MLP neurons of a small language model. Each row is named by its layer, matrix (gate and up: input weights) and neuron, and shows model dimensions 128-255. Each number is 500 + 25 x the weight over its row's rms, rounded and kept within 0 to 999. Numbers have three digits each. A neuron's up and down rows have the sign that makes its largest values positive.
A block is one neuron, or neurons of one layer that tend to fire together. Before each block is what it responds to, as a language model described it from the Wikipedia text at the highest values.

Description: Short pieces at the start of a word that a continuation may follow: the preposition in or In, in- word starts (in-creasing, in-tersection), and saw, near, how.
L6.gate22:502463527530516485477492510479527537478482564509509497530548510507543465480530519470453474515465480515516492530493508498553498532509519479489496504511536493465478511521465524472511504452494492479510495471521492508477528479466506465492513509487500475482521470527492481547507542484518523504484515516505530462522521519514478450509487521472489528525496477468525496564523514550476482481558
L6.up22:454459539501482507532532496504462490495516543520516526506518489501530496493506493502523464507501468459544489498534512468514525512530497498494479548508507537465507504521540525481460491434542498482464485503529488455493506497451500505478521504496507514502467482496462539500506499507481487547497504467530529499567512511452500518539536530512524496496521474494526500511518485542495484469511
L6.gate165:518513483520485548531519491536506512488538511503507475493477538493503536487543571502485425543474524483502497494486488526502507520518517510490506505521518476477525463513537476498503543470508500502551535495457479534499522490492555463546527519493510547484469482481491491506528489486499485520512490498487507488511516479445469508495523509466502466502510537544502507485517461475529542497506
L6.up165:481474571476465530498523501538500477486491530536492488514489507490539525484525509522472505460483473506442514509510463468528491498472482500508512509481485496517477445537499449452506546496499494488490474461482483534525508567504511474460490555490476514520495493512501550483507507453514521535559498494491564491518500498489513477517516528526505528510507496530504508477516484500536486536472
L6.gate199:506544459490476485533548445492497493519488545523501491510485459518513501464549516502517472500521521523511502476502535508560540528542472487494474487452500509496489497492521487506497475495536479512471488474469470502491530529513530500496489495496519522509481504467545493525530474532431498522518530509507539532571496440496538492528482492509491522502513485485523513511487534525484507513487
L6.up199:504534497504506515526501446467463536522474525500501517511536505492545488505494507483476524504498533455506498488547501489487491516555505468477501483463494511485518536523472540468547507508490524493502518501505488500516503536465526531473548477493529502512517473500510500533483495509489524532548490518504483521531468492480511474493495478541518437470483506510511533517464549483459489505539
L6.gate275:491507457498474483487499519533476508438490496523444480481550557517458525537481501531484511481475498450478496482492482494516480485519511494492479491512496454470482499474524497489481516479475476515504489441494482488473486501509512493470484480505479516534523469508467514494493494479518513500503506491483524474514499470498487451526485475538474496524490507493544455519502527481513479531507
L6.up275:501505462516486504546491516497481544483478525483542503511494538493516483511509530443458462520457519500490512507485484481482519534487483551521533494505521480466462470499472548456489484531551515523503482482538493477490458507496475497503498489533484489503530521488542496511474551531531480524477511526518502470505530507494477509518500518453459503490486488503492484521547507476540539502536
L6.gate292:482486489525497502474504469448519490461499533451504496470510448493435518483514478492467481503454514481486492523515511515530509491468498499488517459493492506515485500505516484495482462494467517489522490497518523526528515529539483501469512495466478499501469498484502492539510499550505468520530506487469561505522537524527483521482505513543475479516535524484470487450541517517461471521502
L6.up292:531488492517493489472482465514458508468527478509521490505469479513505493497487510497512509533493489492494532475509501510526521514469510515566413538476554473476536504464498466515487519524525480463490515519527481520512545441469488507464478513470512486476476504498494505480479480514502507504489448503497473519522467544510505519476547528462510490516495481469537528492487511487498498483525
L6.gate334:529525525511484499512503489508544536480478523480506483483521521471496484506477467478473489467515500495498494473495485520497496471516489508445493526495496455492515460490547479529526521503460508525484534500511495513511515541457458451475527512487505485512492502545502560530444508514540433515453478530512525515502515509496522515502476468476527470495489538531499477497527476501500500515472
L6.up334:493454474480488507520480495543496477490516546533456516510521454510552504479516517511518509494553555530534523544490507467502467515520464501509469503516507497511489500491494482509497522490477485465517492488529464526479520506513460515540502551472514513515506493495464507470496531526498505501490437482470530509507472503528485517491486507492534511509477505477493477503507484514501486524483
L6.gate395:485508489490565507507494512484495521525468516566491508515518471497496451512559494473528499479494494471489493481458501517548501514510520473451493467515464464500522470499491475480494505447509482466465479511490457486483480514477450485520498508516498498462485477470462484539469480477483508521466478488478502477514526496525514451540485477478498508486514521483465486495538499508487512485489
L6.up395:509486556484478541515497485518520488485506489482471442434541493500519502520492527505495487499506489490466460475489498477478460530529499534506480558519498540491473488489487453496506483517506516512496523485485493478482513518475512528536504494461501500497488478515497507498536510493525505514511469473498506527512503475484486499494506508443527472494511512450479520518472511443512473521454
L6.gate408:502471519477499466497486524485508545525510502479495505498486515480500459484505487499527436518470479478510475476482501526500520511518507508528450490509484468435502501482507489471483537503459476497484526531474493500495471468536505486523509497530492496475499485483495478533485431472511443516530478467490403526491521483492494488434527497525521511524520485536516510498540492475524544481495
L6.up408:476497505467472455516538479512469470532517558526497457525511494469504488458517483479513462502501531507508503477485526491529538495496501531495459509475419510469440506497470466490526495457501522515510523519473514481520519482516494454467503509514492434468541467502441490461488515495487502530530449478502533531508494493531494549462506511462496520496496476518455508502516526497508506537541

Description: Prepositions or colons that introduce an upcoming date or year, mostly "in" after past-tense verbs, such as completed in 1830, described in 1912, or Release date: September.
L12.gate27:486479514479489500576519520450524515503487504510518483492492451553469492497521488539522500489479493492542504510509486500519478513523483497537504506532485521515502501515532511547542525503481532524542463470529487527490447539505517494485482496538488522485514490492512509501528536521500511506473488481450506454531508552541492512489450501494528511535512539499504502494494552489482502486516
L12.up27:486541488486507497522505495461526504515501536475497466481450486508481516499506497474453484508520435494505509517515487497517527542496465468562473465502469546482495515511521501511513487490484458469480475471483472496536538502498481511500483482497466524481499503444495467527424527495477505503498540521473537524491539504528466480508514492476532418492513477569482486468494471472503464496490
L12.gate42:492484507503500490554466498481532524477529482503493514500524514504517516526564532543509502530479485493495480465485521558494511501502477484509498520495513476501491484508522488516478497485476482514497492511490481521487495555470539471489458502493487481509493504540479486529493533503527474487457504500505472493478466502510481518503466473513469502446485533485509480527526519488536515498463
L12.up42:509485534506500491567456464473520495458498465454510467504539516481536505490460466483537480491470478512499507546525511508519485493459527517505507479499513490482509475519544459501508523498503500502509458523493506502497509509515506509471494516511491483475512507519526485519489462545482499520479477476555455469498488475513489500502488511511535491534513509507543508507478457494513519522509
L12.gate47:514532535481474504541502476486481538527510468471505540488523519523516452497482506498468464518511494497452475513462518499535458528489472501476454515510495491481476514470513511494505498543497471488508501513457499480511484518497491481488498446506500513565471462514500476518510475493461460506494516476486488512523429471503524500507498497504522453490478518496477477492522526476558485498516
L12.up47:482495505500432491524465484474437515507484507479545475491538484500543507484547533499454524497477512483515526490500523518543480505493501491533529495492512497485467461518513512502487491511484506441490440483526486443513495481476471464516517528474486487477478503487503510492474487549486525524517494500520497539478528525459506492500507474506478489482514483469487494540488531503452516446558
L12.gate105:469522503481520476501488447519503457467502494498531515513463510506492483475527494486526461542511485476472524519502463480486493474534471502483485482448505498496512534498463510505486419535523489506523528494523489490474506468505558481482510519511542448494440507482490508538501511538485490511519496509491513515524503496494517482514521440565521492540484485532493500465525511495505541553490
L12.up105:498509539488517515492531473498485501461540469510463504492520514471507536509503530507473491531500505484491525548520477474505513486461475533494509516487517500462468509496522467533537497487496560511468463485518445466545531513497493511524490498481546474518472487530505485495479473517548514516456522521534508538484495522474531490506458473497485520516552483506481545499476518518521486491407
L12.gate131:528479472554484521503512451493509483484516446499469490488417516507500455494559521545484512503516530438451475487531469490476486475505479479491523541563530514520486522477480465507495524505506444461483490497472510465502539505470519484514499496509532524516506516508468474490522450523462480503486508503500501518515490517532499494507518498506524495519453508499440496518512524484486491502495
L12.up131:487484487518505487511563480494483472476488498543498511473534513516537490489524507482505479502499504512472465531467518510482494539486499513547514508466450460474483506502505480516492487476533476438515479487489480528479491501484496501521507539525486469470509474481461484549518461466471499499473493482517520461482505484509499505473528485515457456522473491492538477516525497501492495518472
L12.gate276:480476524488487472552481494487498511535492526496475509506490507475521516488496497500491492467518517502489464543410454499508516483501520449453483509514463473451502466546492539474531537498490478473456503512522479484489491500511490462522505483494484506511481535541486472511493493512501470539462460512486466494454523508474475512433498457524501463528482452540470459522463498471494477490524
L12.up276:473480547493492543503534486461482487523467490551469515490485478463473498489520518516496523486480510511497479527452493506487508548440521499438495492494511474493490509494498530477497493491477516497495511493473481473520485539511532489524511543515501509430448496522505512506490531513509504490518541530508493520500492512448447538472502506542515485540476517488514471509444494480451506502537
L12.gate281:439508559450467489519523516487485529523485534492507480507492503470473499475523487534499490512479520484516516560476496518491520489510477466519511454541488465483468472499514531529529500525456476484474484489478457467493510494463483478484501477567531485507533526461565512563530482519470499507494511496534530456482497528518530490525502490527500502500495524518510487498494510496522522486467
L12.up281:516500488502508498506488525494481483488535508471456510518464578486494474483508498495481474495444512552524503496498513506508518497447517497505480506472506485501502562478469474495505514504501491533503541490494470484535552495485490533497489499521488527524449528547545507512486502495466530479480531520542496472518471540515522478527541501528499482514509543519546542523482484475528546540496
L12.gate401:515488520471492526562558506513524511497516480521535505510488525506507476472475473514483487540516504480452508493481511496470506536521534501485468482499485454484526491504459478489511561476500468483533457511508501445493492509505528502485475476510490478519449477505528470479525518501568499502468513481508547521520501499486494521511515489509519507535479546516487497460459473502555510490472
L12.up401:504514460524502478497511465508511520499494535529516485535478473472486505492490535560481464523473508473535477535454492542459520491515444455514443500511530486504458503444501506482441490482536480489489475485478492489488463521561516499494484526519544507493470545482485542525524489481463494488477504468476474514512486500530522525522463507545513508487454512527537482481470530496461484490521

Description: Final piece of a noun split into several tokens, often a plural or -ion ending right before of or punctuation: typ|es, Seat|s, vers|ion.
L6.gate36:516500499446520515495494535517505519494518457504519491523462478496455536490522507492530517469531523485521488516499510511495531537497498494500493503512471506503487541529474509497523530508485504527481509489496492540492485492479491502516506493405461504467469480501540519491521481486523540499484492496458496501526513464469474523465525502514519461470438511534508518518517505521491496481511
L6.up36:470499480513490456464508508497493474493506487534491522517497486484541498495470488443507497470471459493522502509493534488521506487502482491461510498506495540468491563468492476526477539545581504509445504492526496529463518495506523491470511519534495490483535504548485456497459466500518545482467504513479464483498524498475486444479511527532504519501488508514498561456530539497518507528517
L6.gate41:508489470480497495499486473468563480505466508537483497492498511524497477458527475506471470529479511538474517507432493493515471507443456520543501497440465532477476476496506499468523523506504512529499496446455519460478484519480530527466542516463478515466499494458517496459472554517483501496483543467469495521485523490483485498498489518467490494493517527492454539531542502503477485523515
L6.up41:504547481518511505495520533489488507540468494503533500468477504452544474475518491475512508491508486556529463467516489519520477501502482504497459451517516457458498476499517492472503534484502507511446497535503527517483487536485509499523494515471478441481490535505553473514519522518485484584492480518483538523466459485513532477507489506491507449494481483507497530494508482518499500512522
L6.gate61:464476463510507514454464533469469515488553556501525494518510494491471517507505518484490547474502527509509478478525512479487519471528548522512516504470526486484498490525557520513528502472525470493503506532485483479485496495504499563503500493456513478515502486497520512494503478477508467532527474503489510454491508465514512490456530515501474506529543535521536477507487512500461516497574
L6.up61:520483477481493485504459473510513522467496510466487435546504505472486525480518522509489519555485519458508483474533507504486513479478492497513496502530537486487479497517491485523521509486487494528455491495520525500476487526475494530467520466469519498473508502491497481478512513451519518500508484484517501476536552518518506519482522478519499501494471585448519519503521517476534496503516
L6.gate70:504426497489494502454499502498483502502471487511486474525453557498449488476527536528489500477504519499502519472524503490524522480488531496506472514501484513487439522489470497459519526465503444501497491501514499465452494502538509467493521510476524541533489479527478524501522494527547500475492510502468535541501539495521563474468535493475506490501508490509465478519505526527471418531492
L6.up70:499497499537488511486511513506460469502457510514516481497448464545488544462478479492504492515479511528507457514550529498463505510481499509525512460510506528524511507472494510493492526528508522466495540513490476490485518533489443491442492522496510498488497521548484471511519514477486511517512542522483514484534537522517503485512499521500501513515523533438509510556499486480528474492480
L6.gate84:537512479500502496501492525514485519499474475538498516499511480480508498486495530493491559490480495514536539534500487492480525496545473488520481509542474474463482540492480469536535518494527531529482503464482569477512496529518475506512517519519527522532490499514476493485534487531498498499506468484502492477513506473482433443529482509490493495483498552489485507496482472444498493550504
L6.up84:510500518449486456513484525493510523530447495473460500444518453511520463497499508526485513526534529492498525498505543512507527479550555545506536514487473502494488504533486472536553529507487477469493476496536474486525561517522497548490499489529498510544480539467505491494535515561486494513500535512521521518513495468536488499499461547491491494498497566502514528522512494494521530482510
L6.gate207:485493503508550504457501490494513497545465493505479499490495485509504539518466501477539493495491500461502470500468486514493501469552496490512500538489493521508464482519533492531480499517480535480516481481486514508479506508502546493457490531453484512489500529485502493541544476517498478475490454540528512467488509484538466480427484515531486518526510520505499475501541511498488490495521
L6.up207:493504502501513477456514486480510447530481539527539530463494565445498508482487489500467493519493443575489533520471504500498449461518548496492512540527514532519520496523485525537505492552512466535486462521486455496479499548507512526465478509484500505521507519506512506514520533462499498531500512506522496510501491507522508502515520475492531565508451499504488508481531493518498489505507
L6.gate486:528460527454497527501516523518561544478494514465502479527518519489474484518503492479505516497520493476478525499541481500520495469518479521500534495480539505484478472520467511582510491476490542499501523495465488548542464500492516508496509502529527487483510474486500489489527483451445534478528493478475483489473510500440517530540477502490451485517489529480487466552544484532449495515466
L6.up486:536486506495492483492473541446503508503515500492517522495501489517536474484489459496498538522498497506476475528463471507502480500505475504467533489466526531543500516501486533519470504520475491439495456492466482510489457525526551487464506466459538509462520459479497492557487481502490533481472482463517489495463495503490486463519521522488492459500461450535491460502498448489481487514509
L6.gate489:483507449509520492519521484498486513479513489541547536510468541514476481480538469495485497486541505524506531507475479466475554509560515503538444507504500512436493513510533535525540502529472462537484550497500460504452479512540517539490495480488466532491523564519452486475508488495500485490524474481527499482501493491487489501496468473490551513492514516464511503554496468502523454507527
L6.up489:519508502499488496512500485507475483501510459477490529562485478512509484470510485482468505503528493505537489501502534478473484523493531494528539541506505533493468509487505509478489514531487484533511474486488489507526502509528531480507507514506489482476472514477500500551481500472533501511488500483525500504503470452489486508461489473485460557564480507479488475512532507538502448500515

Description: Word-final pieces that finish a noun, mostly plural endings like -s, -es, -ies (examples, universities, mosques), plus the o of "who".
L12.gate17:504486489502498499512513518449525539489448535505460529506450471522428526464511511475513482475520523478558523495464527464496458500494509488517433483495503484473505446520458497476505488472489515511499507510484529495536473505516542536520520484532503472513457467492485520462487480499507536535515489475496515505552486497522513486549499480552509533464494522519477451453481512498490469488494
L12.up17:456520512491537526502509546476469484541476491476488528537472495497451508524451496544514497523471497541532540486535492531453479484483533493520514525473451469481490487478496513529522518518474524461525504518509499520511504470510505520482493473489515479455495469487474438480472505555486515527532479540505502513512439519482447532514508481473551516506537546514499489500533513501496479534508
L12.gate68:505493474519515525496494476419524484489500497519454485490484490454506512500522496529481500471540527493458498505497523438495519453461514520455504470515491462512476534497490472515483519488451504481513490482477473475537500516472568510521500462542566507518502526544493500508465546485554539522435494542513502482497542513497486511496481513482510515508494551544509461507472534457515516513512
L12.up68:554462449508539493448490488497484528481499518496517493535465478554501510484504511490486514504511505483521493519510484510446465510522499499506522508495522501504478483523502503496508502510504477493500521488500499517559520531510542502491505491481535526512521536466478485533496494458494497485527504462495530502487481469461487481514479479523454481474524512518531514500510529501516488468529
L12.gate104:508572507436542512458466541468553506449484510541494479514492431517490485542477498535554523521501522544476491481514517463508478478507530479469509463458481492489502499467502494471466483503497489503482489483477456488531555487506518535494481500465552479476499514488498493500529533488501517489503485505528533464501503484472475522480494496489537499496535542491504476520501531456519501529476
L12.up104:523535459469471538495475537491527534441504508503482492511553425489524534517478485481488512501565477500515492486518498467543485502538530504492511469482494484506492496503491500506496506481488524503498483484514519469493514504474545500485512527478508479538511469463496510525527497505540515491517477513460510509472518468481523495539492476487553504496518522480480504517518517548524480536549
L12.gate190:469520475483509475482500534482483532462512536477508488504476480488457495531485479492469484521536515485486539508501508478496473514491521506483485465482478482499529505457494472477535491472511494487513513504469541540492554488504528507476482530518510477538511523528470498478546483501508495492518518477497544503512497491493439521505510558540499481505476517537506469498520503488532486459507
L12.up190:455474491528526483506483512447496517465531460511533523503540444494460520521506491489545519524478513499528544518497463490499488556498530490493472513500511512511483471498489543536463540495502539505481534485512536533492519525504499488502513537508532517539474493498536463501530500470481500507502538486507517493507485541484467551514505465516482540512530513501515502480498517456523488487508
L12.gate296:492500518499498506519499518465496480529497509498522497519478497530508516559507488508475503472496522517533542517483478447525454469505478499514533497508514501507481521484458485479543548498508500511497502487482480503525508509464486488497504504472494547536510506585541478488541506498506518566441469530485494518465514501484490465514485535524508485479520519517496449484508473490521496479523
L12.up296:521554523485503514529512467506549542502507504507464520458535523507490524502504506486473491481470465484484493493471503515480525481464489484491487525493503520444538481514457554519457503549485497508549494518510526502441503502501492478499502530500497493462526509539491523454481511469480483497477542447486540484474441520524526508521462460529471478515488495493475494461491479486462496503511
L12.gate343:476523521492548483495530512482514510492528519482506506527475510527532485510500502531494528504490531476540533491515547506466458473522482478465527510440502508527515492499490498494483522450535561520507522460469494496490473500457475487497532498465514511511501530540460521501519505524477469472527504529500488504500475490501490527497501477487542516501514562539474508494494499516507487513530
L12.up343:472529481474473459439509481503503511482485497516497462585459533527510509476509509517487502479493454518502487504549557497521492517508516520494528486514524510517544545507447455486522492522490567543495524509520485487503450545503517469480530508494489494496448475499484501496509471427515515501483486493476516477478480508469506514475527479510459502555481462478517508522522544476483525478492
L12.gate382:477477537447503477474474520495485529517489481522515541499477435521485497498496497506484539463503491528468513518512483544472540509508498467496470496506499520550511507465493522501498507500528509516470499480500499524495485519508518529551541485497538517527533493514497521506499510516490498533508487470460514453502490494489508558507523490511493458505535542510490493491525474499512472478485
L12.up382:516457509451527501462462534502496492451477465541480479501496459533498470494542492470494496488540495458494476487527485479512487483477466534500512470519479457487466507513503453526531477517497508499473485508469448544485522515494511498490503501472500483502507519490503492522489485505564466506506471496478493473522484464504522527527551500481498486493513489491512538475525528480454519508509
L12.gate502:462486502484476501519508490460517450513475499481481490519471494541503480530495553508512515523575490495472487517499478499473477499508503487513515502468533491506495449485492511481535505484494486482476471474491504548476503505505505498461535457461520483463513459517538500501486499480492473520482503487500513482506540498490465504501448506504513478505487455484482449460508505467464447502506
L12.up502:531526521536476505495495534514458506488505502513525552520466539527494469483466473484493505542520523440514533495501528493452494466501518504521531504473487515496479505452498496521507480511515485534489518481476488512495485545516487523465522504475518496498497526427482457514507512532476530510464486504515487492517530477503564465485521501521500494531487519510516502538555459468494472533447

Description: Fires on short opening fragments of a split word, often after an, in, the, or a comma: an' o'pinion, un'us'ed, ' '1923.
L7.gate332:510534501515477518508505496493507464516530523500453538478479468498501484518510471486492515465481524506493540450515528475479458476498520485559463494519535455524519527488477508484513497482530509513530491502481477480511531507508556490511499505477520474540502532493541507515516509487532524505522482497465507485506555497503496496503509502492506491511522500487465494551571519520505515505555
L7.up332:497489477513483476500528453496475480521502504514479501473477516451484494520540483518529505507529508479506527529502502505490506483537510510493514509469440473506484469465519481509523520501532504498435480462498497541486497542524519489491496450478496520477531541513525512456537524493515520531526494519518467508511526527532492459532517524532500505530505498475475492486479496497524489492537

Description: Capitalized "In" opening a new sentence or paragraph (In 1965, In the morning), plus mid-word pieces in names and table headers (Y-d-s, Al-b-ums, F-C).
L7.gate174:498481495494519517485516475495513511471478493500519497488510471479464495478476531508505491453487519517483506506476518473451472476525486519503470511510536492476493486532539478510501543518543507430512457516512471484519496544483490442488543507532524474458473516526450510507428477492486508547405516526467506468506494524507518498470529493489491458469496557495515547447498545522511505506481
L7.up174:494466477499457466470530481473502453490508534446520438520516483476472508473469525499529456488501505532498531503528471468453472504459518513521518487462480491487524504457553472491507531510485545497501503487451533479460531503508509495445509482486471508496493460541504439531523507510539508511466502482505485528470526481504525515496492515535557474526498488503502480496473491526458510514451

Description: Plural suffix tokens closing a noun split into word pieces, like Vot-es in election tables, pictur-es, play-ers, Nomin-ations.
L7.gate278:457514509482535454510502522467488543536457524528506554516505519492453491472492465497537513517488529513505498442472469492437498527500482490474508489545519462480491472454503496478478477506484504523522476518464511534489465510510507511477511519501460513504487510491530484501544502495523528510508490461452535491517523456515458482510481526482544526552494528503506485506474465489493479503531
L7.up278:526514526502485495538489483501515506539484492496484494515486503484484491564480445543515482484526490508546479514511489493494490495491500564487509551501505496512491512483543515532503517526469512484503506465484492491466565523495505536497527519472547516482530498495486552496533469503511515500480457531516504510461481526509514474501488509524504479434493537501523502529509475503507486503477

Description: Fires on a bare space or lone first letter that begins a word split into pieces mid-sentence, e.g. "more| quickly", "could| escape", "S|cotland".
L12.gate5:503464501490524502514511540459454511504506480538468507499482494519483482512547450461501521500510466533453522513557484529528486514456496483501503453509529447500509448509470512501515487504488497479478489468523462497527483511529538472537477521474500466486504495494510516476519491480506491493488482516509498478483501491538475507517541474496492491500514509441465476468507498509480482538494
L12.up5:532495501472518521509522495482495502493518536496479488520489459511536481519484466491501522512477490517460529512513486528515446532537514475491494508504519502478518502505481522507455507516531515480475537493528558530493466503513519477477478497508539473481492524501490477509528490505484456546509501518469531509502492502467458469535501477497491551492493499548422492458480481458525502475489
L12.gate84:463471543505460480511491467473506474519470511459477528488484491515496500534497509498510574507468531486514500499563524527495484456470494458517495479487520483518515533491463514467512481514501500457509519513510495508513515497504497469513487538520511528501479504506522517480506499491541531497480516503543513484496500463486520509477487522478486483530485504512554488483473505481466498518479
L12.up84:507475499501542458480506488482513500471509540505537522518498543436524550496540490521486521492499542485501473481524497504502448484517514519527512509488525485500488453491496498495525517502539484535466511499515502480523554505489518466548484487503496516495472504521513504510535513493507513483474514514504486494520453467508519418481485545462529521476525525480525517490508542488490495503531
L12.gate125:520513522528444501488521461504493520493513534504514534490443540525494439506527513511494561517530473496488529469489462515525448522516537483494518513517529503492502496520499472498509454503491508533439483496514468509443500530488479508487508476475523535495492523490485482488512508479526505514489473513505536508495511450518520484520518510528471492518465527486451513495517465548558489477532
L12.up125:531499521500480475543551502523509469495523528485482500461461483460475486483490515496467499527514490468491511491489545451497504487491488514485485488498478533496547515508441505526498479496519479517492504520505451541513508519497501494556477457515508547564517505506523538525489455519500435502472492484492481467531487522466478522492552497503482538447462510490487527473492473500495539500541
L12.gate145:482497514475443524475488472486523487504519483506516524482435474494483470508488499514473511545499514512506447474492500493452489494524472448524506512464479469518494470504488509509571496533512489504504485470485510502507495471478496518520474492507503513519479492496506506510451466519482511415502500500519538507487529456531535506473519500525473486490525498499537469500522489524524518486461
L12.up145:476506508511516481497546498460490536497462495508529491483472489464484529534468495529521522519508473529457475508493528502507545505475496515511488534460508441490514497480488497451443547491486511457488538473475505501544524535490537503536498478520482549501496517489450504512495493520517502480492523514491526433525490480460539516526487476491497447540508512502483482491511542523485527542530
L12.gate152:466468507497465464461514444487512533514499536573485504486485485527497442470491474520511537557512500516501504483513462491491529492485504490518507491499519474541515544479520527469513522543505505473507507479521461495550497499474510511498482487483522551539514494520494513533454490495489515509490492518491534520433504521515508475511532420531522477503515461496526488499523549506508517530505
L12.up152:508538528495568494539524452500513523501481464497482524484484460505479505499506469505487503516507531499473456496482524501523518493543506516519488511493527512480503534517504487500466504495505466498530498506471505469500535517472494507469474476482498470490434498489500515494473494507536496448519521479490447457493493514473495485509523516461504459468516535482527477498506475526518498502502
L12.gate199:489514507496529491492498447475532501481419506532514523431453540508519528532481511512528542487494481507460503526508502502494465494512533510542501504523489517501542510498509508487497492542469495503473493477468472474483506525508500458518464492498514489471520422515489496454474524521473513540490511495506482461487498542484515514461499502466505529485501512519533453502488477531512487487486
L12.up199:507464528486517476496493507542488516519484522448520507496508481478490514494488510540549474550516529476499439510469534495473452493541507482542514479529483469496475466522454438474476503527490504525489495431452523501512509517456491492513489469487477492509494528468502497464535549462508496464466492493489502485490475475471472501538516502492507476512492543470525465470530496477513508513478
L12.gate259:506576495495424489510545497500470495496499503530500511502514510429518538482565516485494479530542481501491516502511504478496455491487480493463529485498484510551486521508461500453522486520440522500484517485451490513484463484504532468515496512526484489512488518468496529518457472528513539508490479511545535483535538537526510478494497506504551492516516478521530477500495489487543474529494
L12.up259:487523504536449489498515457491466498520488530481472486489477534449503563490482475519501522510493509495546495469515498498489519472538494507502516454523534491507511510499479478476527454515487474522492553481490493495530471526504463483505549501477496496498506488520486516514519512505538494512503527479516477527514517538495471470505475556508495465489495525510494482517495535490479507524491
L12.gate420:528514470532560511511511508517488501503479477550524490512477487513517495487514560470452490532494509478500521475469478479456485508533444490447483507480537500486532496516460503487546535521492540502491543491496491497482499538479541457495443500476507507506515480479456486525527495538494486481482528511503492487529537498525500502543481511503535491478508534440515541455551480503567489479474
L12.up420:526530494531479521499500507499476501531507506474478478505489494520533517577501524474516485476483517496493469482484504455489528487468452500486475514490526487494529488505516518485506496508475491537507516489476507484480552516532494531454498483534533514479517458518514500547510550500517471495472501464516508524532506469495475412490501499520439486467523500499506502511561495466508468508514